From a checkpoint of a small transformer trained on Wikipedia: 4 heads of 64.
MLP neurons of a small language model. Each row is named by its layer, matrix (up: input weights; down: output weights) and neuron, and shows model dimensions 0-63. Each number is 200 + 30 x the weight over its row's rms, rounded and kept within 0 to 999.
After each neuron's rows, "fires after" lists the tokens most often just before its 100 highest values on Wikipedia text that the model never trained on; "raises" lists the tokens whose logits its output raises most directly, leaving later layers aside.

L13.up316,256,241,226,251,188,231,205,193,243,250,194,233,206,230,178,222,227,159,187,162,259,192,209,147,204,199,181,167,230,200,241,233,222,245,158,215,185,194,221,155,185,159,222,196,181,148,227,186,178,210,197,242,226,154,183,194,240,211,220,206,224,233,207,187
L13.down316,198,213,165,160,192,208,213,207,187,196,216,199,224,174,231,225,226,152,193,250,226,220,202,177,187,178,167,241,250,206,175,132,240,192,155,253,156,229,223,198,246,163,178,187,217,247,184,181,168,266,199,206,145,167,196,216,163,141,225,237,256,216,162,214
fires after: " ", ".", " ("
raises: ".", "\".", ".”", " /", ".g"

L13.up69,205,228,264,148,167,137,215,200,241,227,210,210,183,204,118,156,201,223,254,232,204,145,254,231,209,233,250,211,168,213,246,205,243,202,182,178,235,191,175,191,201,202,207,187,206,265,218,126,243,248,197,195,215,183,154,196,187,195,214,272,241,210,201,210
L13.down69,238,200,223,162,207,163,213,235,168,211,214,196,172,155,178,198,228,176,201,198,196,189,219,207,164,182,222,123,196,181,213,179,213,159,218,189,193,225,210,229,252,176,197,215,195,219,177,121,212,209,194,232,151,226,152,197,157,191,208,211,183,255,161,202
fires after: " ", "°", "+", ".", " ("
raises: "′", "ements", "oven", "omb", "orn"

L13.up368,229,192,235,199,169,175,246,238,196,198,241,181,211,217,240,207,160,182,187,207,188,204,235,189,171,194,149,227,220,262,229,274,237,177,208,251,146,210,224,194,183,186,192,173,217,186,253,218,133,199,267,165,140,176,172,207,187,210,181,139,231,178,206,187
L13.down368,191,179,199,228,228,226,195,223,134,154,127,202,227,232,220,227,193,251,218,233,193,154,203,189,191,223,196,155,156,229,156,172,168,192,195,194,248,202,149,253,220,224,233,238,130,220,205,206,206,189,226,212,209,187,229,196,191,213,198,188,181,202,160,205
fires after: ",", ".", "200", " M", "202"
raises: ".\"", ".,", "\".", ".\"\n\n", ".."

L13.up894,181,182,204,205,188,229,173,198,226,217,221,237,158,162,264,172,137,167,195,164,225,259,195,214,173,197,190,203,216,214,196,223,194,164,225,221,154,244,171,159,192,187,186,206,180,166,217,207,230,181,239,201,190,220,152,199,178,205,232,165,216,232,201,245
L13.down894,164,176,179,169,217,222,158,228,211,166,191,212,211,243,211,162,226,216,167,198,185,253,172,206,208,216,207,200,168,252,185,230,175,214,254,222,197,232,228,198,203,236,210,206,216,179,204,166,213,209,176,163,161,156,217,132,137,242,211,184,241,192,201,205
fires after: " ", "–", "|", " (", "-", "."
raises: "ural", "ure", "quez", "agan", "ayer"

L10.up677,209,202,187,178,167,242,180,179,163,203,214,172,215,200,215,187,184,156,224,181,185,200,208,187,176,246,202,258,263,171,215,197,270,211,170,214,217,280,181,179,185,178,210,222,203,224,167,231,212,185,236,167,191,190,238,124,208,221,231,168,216,237,198,167
L10.down677,185,158,219,194,187,218,143,186,227,219,199,189,208,153,224,136,222,184,231,199,163,224,224,130,201,175,173,214,192,207,164,192,236,221,243,162,144,167,147,205,146,226,211,197,176,213,184,200,213,183,150,247,210,189,169,189,211,208,229,199,247,158,185,244
fires after: " (", "196", "197", "198", "199", "195"
raises: ").\n", ").", " ====\n", ")\n\n", ").\n\n"

L13.up474,188,235,244,240,117,188,250,202,283,193,232,251,176,226,203,222,220,165,183,206,162,182,169,147,208,226,222,201,151,145,251,208,174,222,190,203,195,253,210,213,214,115,209,196,239,209,209,143,198,255,209,192,224,175,198,215,179,236,210,216,193,180,166,192
L13.down474,197,149,221,227,205,208,215,195,177,238,239,170,238,191,224,212,205,224,216,289,232,187,202,205,226,184,211,233,221,167,164,182,216,194,179,257,249,175,233,206,205,257,192,132,187,155,176,156,156,212,117,206,232,181,159,194,233,154,204,218,173,198,176,231
fires after: " "
raises: "tain", "ify", "'\n", "',", "===="

L2.up613,205,253,203,153,193,155,168,150,158,221,207,126,186,204,211,194,179,190,177,195,163,229,177,180,214,160,176,179,203,168,159,243,175,190,174,219,152,183,165,235,163,203,185,208,192,198,168,228,199,155,213,227,173,245,235,165,199,235,236,186,157,166,198,177
L2.down613,137,210,222,202,208,212,139,136,123,218,229,196,192,197,252,244,187,187,219,194,166,205,217,229,244,172,226,236,169,166,210,131,223,238,248,196,153,242,173,181,229,243,186,195,197,186,151,197,232,159,237,224,216,206,216,176,273,220,210,230,165,224,206,192
fires after: " ", "–"
raises: "9", "7", "8", "4", "6"

L13.up363,174,173,209,233,145,220,202,184,204,201,134,215,170,189,196,193,173,182,211,189,179,147,236,188,203,205,204,218,158,224,218,208,247,232,180,183,184,204,167,265,208,168,212,234,210,235,231,226,174,160,170,210,247,165,220,197,165,200,188,202,198,166,167,186
L13.down363,186,216,242,240,235,192,189,196,215,179,239,193,234,202,208,214,245,166,146,137,207,192,222,158,231,222,197,240,198,211,210,168,277,154,191,119,222,121,234,199,199,200,199,178,250,177,164,179,211,229,225,188,195,195,190,203,172,173,184,182,177,126,172,182
fires after: " "
raises: "ibility", "ers", "',", "'\n", "ution"

L10.up190,198,148,189,183,246,190,218,181,198,255,147,171,170,162,172,129,186,202,144,218,187,221,157,206,172,205,179,224,178,254,270,161,180,156,181,222,206,148,221,202,240,206,207,266,174,189,229,221,157,189,257,229,171,207,225,205,221,173,227,220,124,205,234,263
L10.down190,181,190,257,237,241,227,160,220,150,171,196,223,194,221,228,203,214,208,244,229,194,205,242,183,245,201,147,257,163,202,185,286,211,179,248,223,212,240,248,201,196,221,153,230,204,181,209,159,240,173,253,164,185,229,190,154,183,205,217,158,171,219,208,132
fires after: "–", "202", " ", "-", " inter"
raises: "atory", "icism", "ics", "ic", "quez"